config = dict(
    num_key_value_heads=12,
    intermediate_size=3072,
    hidden_act='tanh_gelu',
    norm='layernorm',
    positions='learned',
    init_std_o=0.00389,
    beta2=0.99,
    weight_decay=0.14,
    warmup_steps=339,
    batch_tokens=65536,
    train_tokens=984600000,
)
MLP neurons of a small language model. Each row is named by its layer, matrix (up: input weights; down: output weights) and neuron, and shows model dimensions 400-591. Each number is 128 + 24 x the weight over its row's rms, rounded and kept within 0 to 255. Numbers have three digits each.
After each neuron's rows, "fires on" lists the tokens most often at its 100 highest values on Wikipedia text that the model never trained on; "fires before" lists the tokens most often just after its 100 highest values on Wikipedia text that the model never trained on.

L2.up1500:128130155111131122116132148106132113133128173165137124173095138161153142124100092162133123124114157164124145100151173091127140149184136121160130130099109118133152116140131079135126132108145131133148149145102117087149145125119094114106150181159146136116087137116105135132114113114057091113130113111104144094140110149122125118132145133091139096150106137081120114089141074114124161104135136137106099118123170127141121115042123167148123147126125121111129145121117137137123157157127091122146162126142158142054145108119119048131110127092114132147089109085109103125128110132151136115
L2.down1500:115137177106121141131145180094140130095146129137153141109148118123120143073113115122116131106131121129076091119134158126103120149133138122148169144140146136121155106133108125123149095147143090128122139172142121123145137110123116143113180118124136129162111123132111117106092112126084119114097164123102110139111117097104107134071095141141105142132157108137168115097100164136151106107145131131112097162133151161156143110104147125089119123099140125109096140111163136124110108127142127090132112117119183115126132148169163119136105116160091137126096123127150134145110117161079151129
fires on: ".", "\n ", " Year", "\n"
fires before: " |", " -", "8"

L2.up2274:114129115143141120096117106089153191097134175105186061151154124154154127116167122173127138084157114143132145159136096131112142107140087163118108145060096136146135156175149155159112135190134074096117184129101119129128155104128122135121138165130129132159134104112138149137132150139159134122112121115148102115172139115161087108147108093092123117150103113125101127157128143130080151134142161108181122138131134137194114131147159107128106114115164122176151117141109124157145127167120074117148119138137172126167115138156135120082116147124128106133141151120076117119120137153137151147
L2.down2274:132121123150165150127089132119128158106152102117134135140151086133149158086115129137103112145137150139131162155129114108113147099178157134139135131103098099124134129118072127162143149131149166119148102113113089096115093133133122110145145138098174085128108145158151133135096183100104167101146189106156086142176108100108119154114116098141142153114122110173102142115126144079110152148098155133099092129144105131135121139141162107135136166142109152157121114092124129136159126116138117096140160125149151112129121125131140110107152107124130129119146157119156130143183126161121093136
fires on: " there", ")", "})", " There", "|---|---|---|---|---|---|", " ("
fires before: "\n", " are", " -", ":", " is"

L2.up1057:137154118132122158102123168133106113178133123126138122125132137116129170144131100116159126122136137100089151114156154102151134128106152116126146148124113112130146160115160119118189111118157106103129171125114090099119125146152108131112167147183187130118105173160140119129156151146091157098179091153111109146134168124136128139137138138114149099087121122132166092111136137097167150143124138132124140116133130147164171144109121132101160135138119145109115145139123110147119123112144104177134176176152115122090102138101113196117136130116157145147079104117139224075121126123151107125
L2.down1057:162124111122128101128132122137161125097096118126123126128109119075137103126123105119110100146137175138154088093117134121130144159122124132143135159127107124151141144112124141100091136086121080156151146106159115113101084087113122134107175151133149068146132170140127127084139098143126090092139155162107093131147138131134109126123146124127083132090090096138174118103115116107088116081111138124156125131162159130135114128108149098121157095139139158124122150118156148128131112063107097133123121119117165103111136170142140114091124129124137089101152139129131157124102148135137135139
fires on: "\n"
fires before: "==", "===", "The", "In", "\n"

L2.up644:145133100212100120103106124152150182104144160139123064119080104205157137150118160107123124093154137137105123142086130159097092128114134154136136178151143145120167130118155159151127143115143123122141142097116137174144120073122168165098104168151115119156150127164123098121125158140114081112182130156119098111153140145122094119119146143115159126116130122145107124156114136102105172115175124119153126113126138138123112135130116106098091114151130094130131111134123148122157111111110146169176163087143144165185139106159056134088147159121139152126097145135127114148125215125122151085
L2.down644:113152132140123126179176148161108107116095158174139132123142099163136136118139086137131110148134117138123122139138139086140158175133140095119114152159105140058145129140093098172156118096106139133114130156117103141140155090120099155087148108111155136106122137105115119124106068125092136115134183117112144100110098190141133109127154102109123122098151189112115147131132102148089144149149145162144101167119093157129120156154108143091130164108104134087145171142129124117133141143139141119111153080173137126122091133147157182094086109117153152111196095125128119114135155157129129142
fires on: " mi", " km", " ft", "\n", "′", "|"
fires before: " (", ")", "-", ":", "^{", "\n"

L2.up202:112167137106114139104088147193101117176132126151109120117142145120144175126104151092131106139123121157144109118150136145095130150107129124146142150145089126135129128094129128129199138123157081102141143119103120155138147144127119089097188130156152146126119141145112130127137139124103139151175091183115069158131163153112063127126146132129085098108152134136141101130141117104132135166108113100143121121133117118084157160131126124116166142140133095148139126108110121124150124108093149063110156151122091166090087130117110172120108108124153130122102109118075166116093157136156134124
L2.down202:107137144117132118141103123141141123151105142120120133113124145112110073117172098089121110117128130113160081168121105102113129123130119143124154125096097146121091138108109131140151142125111175134148102134154146137131095114136166155126106134120139122124125148134130113052118118105122094112148123077136063112109173093166093146128126139147071149122136128121145103121143113112119145122106103125103137115141102131128133138138139165126126124139125177127138105088143137114153120116155081122152153176114114112138165123146138134112080158097146130147092125124154151103132124141159102139
fires on: "\n"
fires before: "|", "\n", "==="

L2.up2510:140208132137103123084070117175143113172121133093132126108158141147124152088120136128127103124128170114159125119133094157109116119126159125112140160159065126117124147096137083128136130145131138119120146056142112085162076098154135095175219137110160143111158122169118123124125162129152147116172080168098107164147133138101101131165129153114074149112131130186097102112132117134167139145096183125148137140130101113145146148148187157121145108121133133121130121106123113105142107106118157137100153143151104141109072143119094157082107128120193135142114173120124113145129177138178132118
L2.down2510:143151151121128162119103100130108133135114126112132105102124135144130124152169112106146125146123118143142088133147141125143150111149162112106144130119124151092113165145141124114148120113123135124147108149127114079126106117147162116140136165177140139123093137134108160016091126113133134133134097109138085164121175079112136150117133096140122108148094124118159109146120170126141171131119126111143119138086121119121122135152132152139115107154121143095155109125176111098110109143136137173143114147160142117147168095124086138134162105124122126143135108088147143117117150148152098141
fires on: "\n"
fires before: "\n"

L2.up2583:119183150103128128114088132157109096152130077096103081103114134176107150127115176147159099132141113100141117115127117181086142139145133144110122159106083116096141193108128142147158128135161119113110106061122095049168075138162110133157155106126139103090134129122085125125139151127128141126125091137074085169141147125130110118168134121128110119084155121183121140130144103115153154160128148126181144101119119128101147112150142124124163104142148153146141111145138133113118086104114143157144170124130125105060087127098075188106135157125193117132119138106098169148111137137177143133
L2.down2583:168096150115149128148105106168121101096138134141098144098099118123105133147152110108139135141143113140153107129132138136113149094161121113097151124121106144071149125141129108119154089134147134141079096118178150092136110075142129107125162126163109102119112103124096159074145138129111143123146110095136057159123149143127160144138141098150150102161095112130171152152152131113175161118143129084083148120132099096134157142149134106138105097150119158101141135129139162114128138118113124148125131180141099124138182128136105117150141105120139145126112089123144134123115136159114095151
fires on: "\n"
fires before: "\n", "|"

L2.up728:107139144111161116158158148155123124131121133129113151131113109126114141095160170130129142134150123112078144126124123096133119096141168129133133131150114154106123130119142118165126157131117112161135134083121137109146106116142106117151100131131124087117135196105094143130130110110119098102124132140154113102121126146157153140184176100123119120095104113131132116175126141094144149157097138158104122152125108152120112129136156137146081089122175109084130138135142131134102130101093146089159140111150123105131138124144137133114180170128132121118141130130151142108140160077166116126
L2.down728:129144093147151111130102093147151135115129126117141120151126138141161121112128099111117118153134117085146148131114091117165120143120120098074082101113136149170128114165080159138126132151149143178098129167061120129112135116147127089175150124142144135150153095146144133124108121166124133109120149119117125142166121126113126123121130161114149121115144176136087114187136133137123091165083096107140144116105104127137100139115151126121128112108146096112115109096119129152124126184179164187147102148119139117153137144135129045130110189177128121136155101126122140116119164111135136114
fires on: " =", "|---|---|---|---|---|---|", " Total", "|---|---|---|---|---|", "|---|---|---|---|---|---|---|"
fires before: "\n", ":"

L2.up2267:142138124129120126088124130127125142162122138144140088150101101098196161156161117105149124141068155148150134117169095140128115078110175118131109132128106159117118167163128175149126134137138102127125166139088124144169145107158160086118105152161146095117094096087165148113104122127154150046132104140111119143162135138154078135135120138141146130097091123133150148134126125145143119103154154107166161118135117122141129165094155170141152136152131121120121141134130130111153146136145110159132122145134155123162137139108093166078132134128106161156133096120104141079124215162163084088
L2.down2267:115129135099113120129140138104106151139117120137129102132103115127120102109108136130135125128114123121165101140088126086127079103119109170129111122129083166096116156155145137152162156102139164125109113135144149159171145113143138140083122131142125097130131151080127125051118126099099129127102128114145187130135147161118105146143152105155115134168096115139160120130122119137121147124113141135143109129116128124084124151167138145118124150123128151145102147144151216127131128095109123107175104099105139147130133136101144184125106151097125090128120101146118122126157102101116140126
fires on: "\n", "-"
fires before: "\n", "-", "The", "|"

L2.up184:111109122154127121132197141111089102135105149073153105131149129096143158117067126122116136149141135141107119102132129142122157135170159146107132082142124190125126164124137134134164111116132120186125130146129108092154111144100168132096145118156120117131102148152134125116165133138092086093179117152135144113110133121114095141129147142142167137098103087114119090127135134139126112132197100128113175082127155129139130089093103139153159117122135127154080137152137110123142113113100140114157075185112178180143124068190123183116098096160122142130129136160115115158119138122121132089
L2.down184:126127151151051160106119115126127157143155093129167118091126108155121071139144115104074124141147139129136146195153148149127155097110146113145104118125159139128136135114151133128139152123123131112129130132129153139147139109131112139072120127124121120129114111131128134118111120131141134181129171134116158106120138154110181167102146102144096132123135078145129161122134144132097187149111122113120128130119108131138186123150091079115125127098108109107186134149122158148096199141094145114123137147147153105141128159120176162107142086096107126120159140129108088145128148148102152132
fires on: "\n", "°"
fires before: "-", "W", "N", "\n", ":", "="

L2.up1520:127163143137099149089113151154178132163146137121158124144063118141120119137099106106170105170104144145127126136117126112165146141123137118097152149134103121108115130106129149128119134136117143121108177103117117122161099127102181091094156144119147160126160075158113095105150116142159124088156147147093138112146144150130122150130101095135078130128063157158132112119093154142102149117113161104108152123144076107122138111113118128125122124104149115134056117116105110114151152162133129117129135147133183135083137118117124135126133154133105098109091158166122160118162102142144130128
L2.down1520:136081109094152096125150132130117128121133110111117170148099088123113113135134093140110121115120120116139099122114138120153143135129113122115139152132181121127097107133130132122146138155117107138131186126158122124135136122078093113091164163103119135141134117154145095032150092163119105158143129134152123135166179103092156145085139138138086111140118196125109144125157112111158191141148139087121122151136143047172094113130112105114102102123116143187112080131142134103146116167109179127159096171143167146080100139090135100155103159120157100103106151122099091130089179126091149121
fires on: ".", ")."
fires before: "\n", " In", " He", " The", " It"

L2.up1970:117165118164137137155100150118155136183147126143186118200155093101137146116129156136150135117138211099134212100156140128128111113137111144136135143103123137112101187080108114151117116123119117123129168125089132111174128118144151147151127136131131098121131112105127143124132118106144129104147138144138106146133164139132101124156131128135105159091074106131134106130123110119107132115136123122121165120173091155150130110098167152136130138124107125155087092152129139114129144148159135124145142161121132124135106137128064140053126135092135141148102147139114139097108145116186087085
L2.down1970:143157128159108101168092164140123132147132144149125118127123140119158131128089172127105148153110143148129130088116099128098111109161085116166196125141112142153148152144125123220124158085106137133112133123165139161121134134143143116102111179130129100125145215041111139067153089130149128126134090119115119164116110082142118128188145114108135129110126111144155077109141139121150116135140162107161115090121111115115157118125152134110087154151112120142169112084124129128145128113141105107133110119115086139130157131128125134132127142118146077165153137135100111113158085122128123135
fires on: "\n", " |"
fires before: "\n", "-"

L2.up2959:115145104098124123123147152127102138139110124142154095136145134125164152079113100146186123114149158167099134124094107119167110127171129148092139110162119143097128140166112107114162125116145087148118160127112142089143142134135101114108139174184121154123094203148118124106120145131142094164141062144118100144081134142136120137121127130088149109107179100134130130150143088106175143133140147134137130149114144157140111133106102145146140129136158109150114079156094157100149135124133122073175118144142111126135103132153063166148114117106120134141089160145166150170119128116156127112
L2.down2959:115155110167133182081117116131107129140127148136115155082148106151170098098100104106155090104156162129124134135127171140107082140105133159078169133099131122081151161134122129141135142138113157126165125126176121130118108160126164140167109100150112157176132150129128140083152122109153146144122147138119113171149145151092104155092106136155121150127162117128110089134132150146127111113202092120127138119126147132126177151110151110105122162121149163131124127198097138127160113179127101136137140104149125134130128126130139160096118112105146109164104112139088141095113176117169127087
fires on: "\n", "-"
fires before: "-", " •", ":"

L2.up803:109138111128109132138127141142139128159099138147179097170109115119133098111111112118127081119100156096116216128129132151128100147137114140163121146120097121116105107131131129154117117155090163104110165112148148156157079075152180122118166111119139087122111141127098104135128132093133113077161117129154164108148115141138084117162114149131110150140105148135120076139093127131111133114132158118128120126135122132148123076118166156100138128055126133134098065150077150153147138135128161136138112149121170123138133123133116120066134145145135119128113159145108160127127134106157099098
L2.down803:084130139097129140105162109077115148105118088120118132117117136140135113147099126116096110145091125129122116132107133101114147137143134126118167162178102139100132142164128126143125157156108119123128113110120095114132135115128108102107135113146115130140105160134143110000152108153113155145143136131126107117123173056126106121138120139170139160140114159114136125134134135127143120149129146127143113128137126145084142133128119104080116140155096146139155105153138119140136167163119144113137138128116125140151116139134113118150122157100118135111122134132135140135108124113114129136
fires on: "."
fires before: "\n", " The", " He", " In"

L2.up1697:154143122135151102153170149132106149139073121118157094121182119107169195154123075108168151154138141140138135138147069152150118145117157163110144117119093165110134160075145121126154113107159134094159140141142132159107153102102153128156163147157120168136137143120086105126121146146151105098178122091156165096139153123162093112122094116129163124124115136112119112145135094147148111119118106173162160097136097133145152123131127162107092160140139117169064135123143164114147084129131097131149105116141151131187142109147081096101127141134099157122129138128090105102107125122142083062
L2.down1697:102151171148157149119119143112122126190130107144112127102136133119112132131184149128131162121083149143111110102153140155112173084145125120118133126137166079125122139112121103115104124151110107132101061121155162170152167125094119155121170120109142104101132142106119095086126121104157110126084138172095138154133163115095128191109125155134141140104188155122170089120158157189109118110118131128136139120111101131116136126110165138129138124125167129124175152080134117140107159125150118175134111152138121083105165129108101176138102104117135148081140106137140128140164076133090121152
fires on: "″", " Released", " Time", " Date", " Founder"
fires before: ":", "W", "E", " |", " zone", "N"

L2.up1650:097172151111129132131111135128161152166102112141092121118140114140142109124094100140121107177102130126163103144127085114090142131152126122103143182121050161110124138113178146157106160146148116112133128110142150101096120080153133089143163096123156108112165099072095154145125153092109104161170085122146139152115128149133120073107145135102135152100132134172113118126130118120120118159100107113138153098114085075117157132106145147128105135121176151104156130108098132124153131107138108145124163111112124153119107107137115097091112107121108124145139114172114116110140172139140143100
L2.down1650:133096148129106126107120107133101118150127157133111123139115112123149125105111105097154127171122110107100135136071103107111115165137130073138118130117119156121174151135151085125158109114108124138100093138131145110098141117095131147128119143180146110140139151088156130190100158151145110185110118164158150135098175158118113167128125117090114133121083131099142115102111163147145093164164135172140132096111157122143128094109101150080132128136121163127142134095136092148118124095167083148133131106124138122114144128149139123124131117149145140077125127123139126168147139139087113070
fires on: "\n"
fires before: "|"

L2.up785:149116112170121107119102150100101163126109139156127092152148108137114107121123086130126149120126117172112134147110115126155137118119124120094158145150100114103168110114153121128171151131129136115149149160123132152126132064128156088102133127128111168118150128146134116129118138158126102130187101155111150121104154152124089116130160111095129122117155113138114113184173157139116153096175161124122126109141136109102125137078092119127149121155122144160121099126122146095121092109082111179141141127129121148142130146163128129128131108142117166150083124118095118127116134131103101118
L2.down785:129101131118156112099147130148137166137136121146151112097120155141089119153136177135136162127182107116089180135130170118133139119120093111101135135149130078145137136117111116154132088142143079103186109103135132164134154119146140113143121124127112128128128173125143161154127085129134138169149121129179097118142086128129131157172122138124125134120132140116091089142114110146123134128142138127102145126129148105106128106136120107152101110127102162091101102152117114127114121139142120127113121111156134127113106152137126122082127110162119144144146127138127133131169115101085096134
fires on: " mi", " km", "-", ")", " m", "}"
fires before: " (", "^{", ")", "\n", " |", " mi"

L2.up636:123133142144152114175107124084130109128130115102110082106153112082147121129152094137170120109145143145095127134121164140140132141108206121081094110145136126101128138141141093092163160120109097137135172072131145116140100121114106068125143203151139144112083166129142135132142120128128100159121139166128126153123128179154078139120128099131141121145131155119130194145135114085151094125108134108154163139144135166154135144116103102137146142131113120104136095145127173090119150106123101126130133135144132132135114129083046165139115084096135169146168120121117161137103107105106123088
L2.down636:112126120113125130084147124080122138139090161167161186064108141149111085121120156119082123091158144115103178138127117101129105142129119180134102119110162095145170164136103151130138174132123124096152166115134112135130135114091142128094124114136107107146136126092151106037131168140137155114107161162111119149151155113099108113108152139164084122150156133148122129128113130137103148143170100132134143129125169098180134152139103137115143110123112146105110152136164137142139150133098119098163126091141157099144131145124130174100149129105177105121151157111109166123110108154089131094
fires on: "\n", "-"
fires before: "-", "=", "\n", "Population", ":"

L2.up3015:085133135111189148122172120094166094123079102173128142143152122103150102128131136140108117127108123143141121133120102112157130125102135171124125141127127138144110125169107107113142125109139070097103167162056145132147165111133132078087144178148163137120133126143090100124124125159087113145116135128111133129095092131113138118122170144112143112157146114096090097182168073107086154177148084142153098143141169133117178160119110114148111135138131142131118102152113146115107169151146152084149152088144177093148127110125120087137130155092152153125110117118091147118112102188142145138
L2.down3015:111168172139085107116125107141130134138124110131123096140117157141106132096102152120167130142113160116115142104131130190078169124149144146129113163085123151110107132126109116136107136180146160150102140141109140136144099119124153144120165097146108104144117131163143147130148144138161125132163128130144122113124091127111110094094099154160159180139108119135142122163131117113130146101096175095098146127168121146124113076176115118115159130144148119137114129108102109114142113140109159108156125114110111128108081101115078177100124137124127102155124127149112141116104109104180139100
fires on: ".", " 4", " 3", " 1"
fires before: " |", ".", "8"

L2.up1135:136133116123103136103134148109139089173134083139118128139125136139137184137128094124090162156161147135119177128175131091111137116085174137156145137139129097149136161087097065122145130129134150180126153139123121104117088135138094079122127134121122070091112149111171159160117126124120157107127129147112126162138167140152109137139125162131129116114151140129156083121159076107155122110096117125119152105145120097133119142108164135127114138139167112101117129119119130126114129138160108131087171137081112126132096162093104196093093149114209168146127130113119194101117156118161153143
L2.down1135:133119116113119129140118085151085122094100128107133120096125154137072139089107123121102068098104128137162096163130139133121149086183127121114129129128117078093148153150130128133156139121109157147103133178168142130135123110117113141144152119125132139155136128178104138057120126119139104108082170113114092104112105120142136176126157124157121117165133127127112180127100151159116147102124124169144122095145148112139132162127124122141134128117102090147127117152168145103101111139117162153161110128127149122147121115147094087081116140137129092143150119134123162111135100089098132118
fires on: "\n", ";", ",", ":"
fires before: "\n"

L2.up199:144147131102111116121068120158138133151116135106113128144138122141144104129121105146133119131090144094132110137166097149104140144183117113119114145124089154118123137100118154148106120123138135182102130110121129111129099079142118139138165103129159115085107146135115183154127160091090153105180116174104117151127127129134089101168144133107129154155136142142094123112117131151166095125096105085152157128145083121168123113145180123116131121148155123129141141116129122144133119077123141117118149133127157095101058114134096157119130151131136108152101134114144128116139166118134123126
L2.down199:164125132135163107104142093105095085120137125147152112150129092123139139133085157098159169140149082090123110126124118097162150150154135120106124127138119117136138124117110109128148075150083139131104114157102121087128150132132095169132116135152120092176098142117151167135118147126120140156076128140124129144059169138111135116130135099122082124129119173099172131128102194090136121163127130112134095130097181117136192120116106139101132134130118155130172144118165131166156128135170113172124109113117110116158120134113130144143137105123122142151135115101107111185149135143102110154
fires on: "\n", " f"
fires before: "|", "is"

L2.up2317:127170132144088135120110103160101131167148156134117143109121138139100143073110150072104117154103143068110168139143131137119121134094129153139118122181114104118103181089127119147116126146112150159115127045164152116170085096134162120128118104123120118117135111139126104125144155108145143147125117173100079167124107123113100151142120152085082154106156167178085100119078089145118116165109130100141139119125116091141148125169181110121119104119145114149135119131144127102147112106125163118107110105144112126111111120122115169101149158142166118143096136132146137160141127117145100127
L2.down2317:156152149117120137089059126143109142149141110115118110142137121098149182106149098153142125130163149127155146082101129147144149116167137068110147112116129096092137138146136127160165124147113163109136109115106135113116078108107140125129136176152128097163134133121081161025160112130137126149132077110121083130134205068112112148165120119143130115167099149117124143091126137090151114127112137095120156132121147142143138119153145095122120109145130143082122133138110122159135111126125117164140138127112101138128117144138080097121136157139123114118128122104117127162118119123162127146
fires on: "\n", " =", "."
fires before: "\n", "|", "-"

L2.up2774:126164120108099122131103110152113147160103163077153074138129125148164135060123100087141080089168131157137119132114076123138127156142160137083095144119135135124143119069156136124125137099077114123137163096152114112121076138108131110125095132176143176111112141168126168123132164126111115135156116184118140163126151147134060159171141121119111142091139140125066108123126095125135066123139126121126151151157092129133129125120168123092184134137145099126114108101127152115138120094066143125154125141114122133145130148108074157127096103143103129163076141108155126139136163112125119113
L2.down2774:130176122133132151078173092151113112136100136141163134111150088145166115148138120144124144152138136095131136123094103137152151109139110124091109139129146164096119159158169137135166111181113138111140137091082120145130129102134144095102115118154131118188145128124120097070129106124120155169117098145126085104106161124110111101165142128189118130148141172152117147127130134182117088166135167141139097110113119116156170143119146169095117127114152176132160091136140099139122138099147120097121073126129124102159152151169127127092120116083131136134150112121095176175092154149136137123
fires on: "\n"
fires before: "-", "\n", "|"

L2.up522:137124115138119095103096128178091101145129120105112116131138153134168157102117155118120122141105152097121132108136127128149133125177110134152113143137116149125122174085094150159154087125176109144116118107110137139137099120159131143163217107159149132133135123142132121131125163135115153152143148160154095135087163122169096113159136133118109109122131150148152074101091123101148144134109135127111158130138119102134149139131155119131146104120153146101106169066104099119139139106146162150108147141122130141096137118122130129100140118099141122133080163126114179088109106130186123135
L2.down522:095134109132173135143105093106131117132112152139123135116095142110119125128143110106098106125113116166146067120123111104151134105128122145114154116134062141111090168130129150103145116112087142130141081140108150114130083136080115117116151139168134118149085162110068132044115075133138132121073079079127113118136140092148130112113133123126102106131130129120158103171116117126115168141120120108127090131125125136117108151161131161159140113144114164110134136096127181082138128153147080123156144099170131117133148121107128104118131136127134129123120117098143143138096114118111104133
fires on: "\n", " After", " finished"
fires before: "\n", " the", ","

L2.up1612:102149112141188093146144152108164110119122124112160135116132130143110116114135116114161136156084122102120112154076147125174123075109129156104136119155107139114103143175138156158134137142131125122113119095111122079125142077126143114132118107122125164143136114123118123094124150108135125112118147160127141152089109138156139151160157117119120096149138137126126089201087135142110123157105144140140165134113135091120162145097155151176109086127115148178129104157132105125179116140118134122132131112120145148146107115126130130126132155089140162075114126109130155099137135131125122127
L2.down1612:150168129122139108153131124142140124139165135129152143061150139149122135117124128132118118146122131081120131158127097136108115128139146140168151136153144134119082124093141152131096122131127157137100126169123127132112128146129135109124153138062096135145073120119142100160171163103109148132143143102119103152078130095101106135111117148118154177132134125145119137128094149105094137125121153144135128114109133156141200141111128160120132128094170138132151121106108132126153072167146122114136130135094100132141124121098137125115148116117159119122155096131125113132140117146146092104
fires on: "===", "|---|---|---|---|", "|---|---|---|---|---|---|", "|---|---|---|---|---|", "====", " ==="
fires before: "\n"

L2.up2432:143146114111122132086080123164129088140091130144144115140123138110125128098114101140128109112107161108101150138119120146119129143128110151111124156102068120130107138101103130147139109139136145149119147091101109108147100109183141152121235137123151151125135124170132165119131136134105154127165158100102123100151126134121119112163128148120109124156125134176083136137093077131131137132137176095133125146134086102155122138165178154123138125073140156074126133133097137160156137157163127120122153151143175123135125129128093159094102170134151121101134154131115120131145129122134128146
L2.down2432:124136152093158113093085143086154138123133117141113134153143127117130117112110107151132155169122142100178086117113139116132151106153083114149131138084094122118150144126152124153122173098130169110155107116123150134064089138128160098172118134105147114126162156108116167040134155097164118136163091107108152141122130051138098142131125132141105150101108145100117098165157152136123115165127128119137129126122119140101150093161128094100119135150119157133163134096089174141142167106136124116166140144138100138157156140106162143140151132126115101176125141126123116102085119136179125092
fires on: ".", ".\"", "\".", ").", ".)"
fires before: "\n", " The"

L2.up262:116135142169112131140098118118147118173115165060136113123156121148093105119140119121110105179150120094125122125143112199118090144160114111139138158107108148126135173131135125145117156093117156143134157095159141093165075116144117138164143130112113108114135109118125128145121160120128142198189122121113116154094152146141057108117134126116128181129128131152108114125122137137094118153162111117157157084145097137124170114164195111114156094128133150133134142081129128130140134109163140100157164122144135164071056113163098171080118124109135104126089164105128127125145162120172130089
L2.down262:115089102118129111111152152142088129082135134116148168156100116106146136094113145137121162112125139113061133142059106090121135171180108110121145103127120125140145130106102097133161071118097122120121158143106115090132124145133099137078123119128101125203088132124153128136138118155102108120138131138178141125125137121099154153133131122140135125143133106115098141137099156107153095146148137150066145133137194085165143103113108141108094129172125161097111108132165112137134127113198114140131111061142132137160152134151114129137131113060109129106115133127167127144171132121100106093
fires on: "\n", "′"
fires before: "|"

L2.up727:145147132157157107173145143145125136111110150077128080170164132155139118098146094087129132089113120135149146114142106130142155161080111114135178127150116137128142133147155103142149101120131115147145146152149123081138090125093119104137137133133126136117125152168140110118143144131138149070159113149088144167114122139127128130142129124131166122123112153152147078135128117140110133125155104150127177134127142134141099119105121118134143100160095107154114116158139152158110145114137115162177168133140140142146114141105093088087146080068120128160078115105084120121129107136115138119
L2.down727:104144138132142123118110101144147148163114128127181129098145142141133094140128158147101122097150141053144143190105152153063146154131104174093116140131167140152148150118088113139131130162092068109138119098097126125134130125134093112104090146117089148104125142112137107078135153147152130147088170147156110137121096118115137136113109133145091134115120092148067143121164111095143168126130117110135139146106098117119192116162140110129096112133070154118154129198099088152163111103120153110130177144125164143155099133092162146094140134124153129139128132149097145121164141155159130141
fires on: "\n"
fires before: "-", "=", "\n"

L2.up2529:146159104148123158081138143122158105122092136114129096165124120151110170092080112124163148155131148152075140137119085145122118135178150119152147150098103140113090154165138149143142169121101190166132165146112096078160102132146180140097098117159124109133158119102117160133090151168099101131146150133136144148139147156125131136121168130161155134101082106121101151167152111105135116105160122137133117091103146127188097156145128138135141118121137113114132125143143098162169097162128118104168124128111152137101162096142083145139132108114106121089145169128194145124160178088145100066
L2.down2529:120155147140109126155123154118143125149147149152142155125166109156135080135133164119120140112143129158119110124109153147133148171128142106149111149119105115143120157150120153144134070114107158100163156123084109141144111098116158115104160129143110141120121118107140131112156148172112125193126114106116128098126109085109143134141148162119119125134112136144139148066131115144118134130081135171142127096099088106158160143148125131138143136090072108101168125149190117210112120169140156126087142154135132096107134149165102130136129159127128130133112170133104171105130179113166105156
fires on: "°", " age", " from", " aged", ":", "}"
fires before: "N", "W", "E", " of", " 18", " ("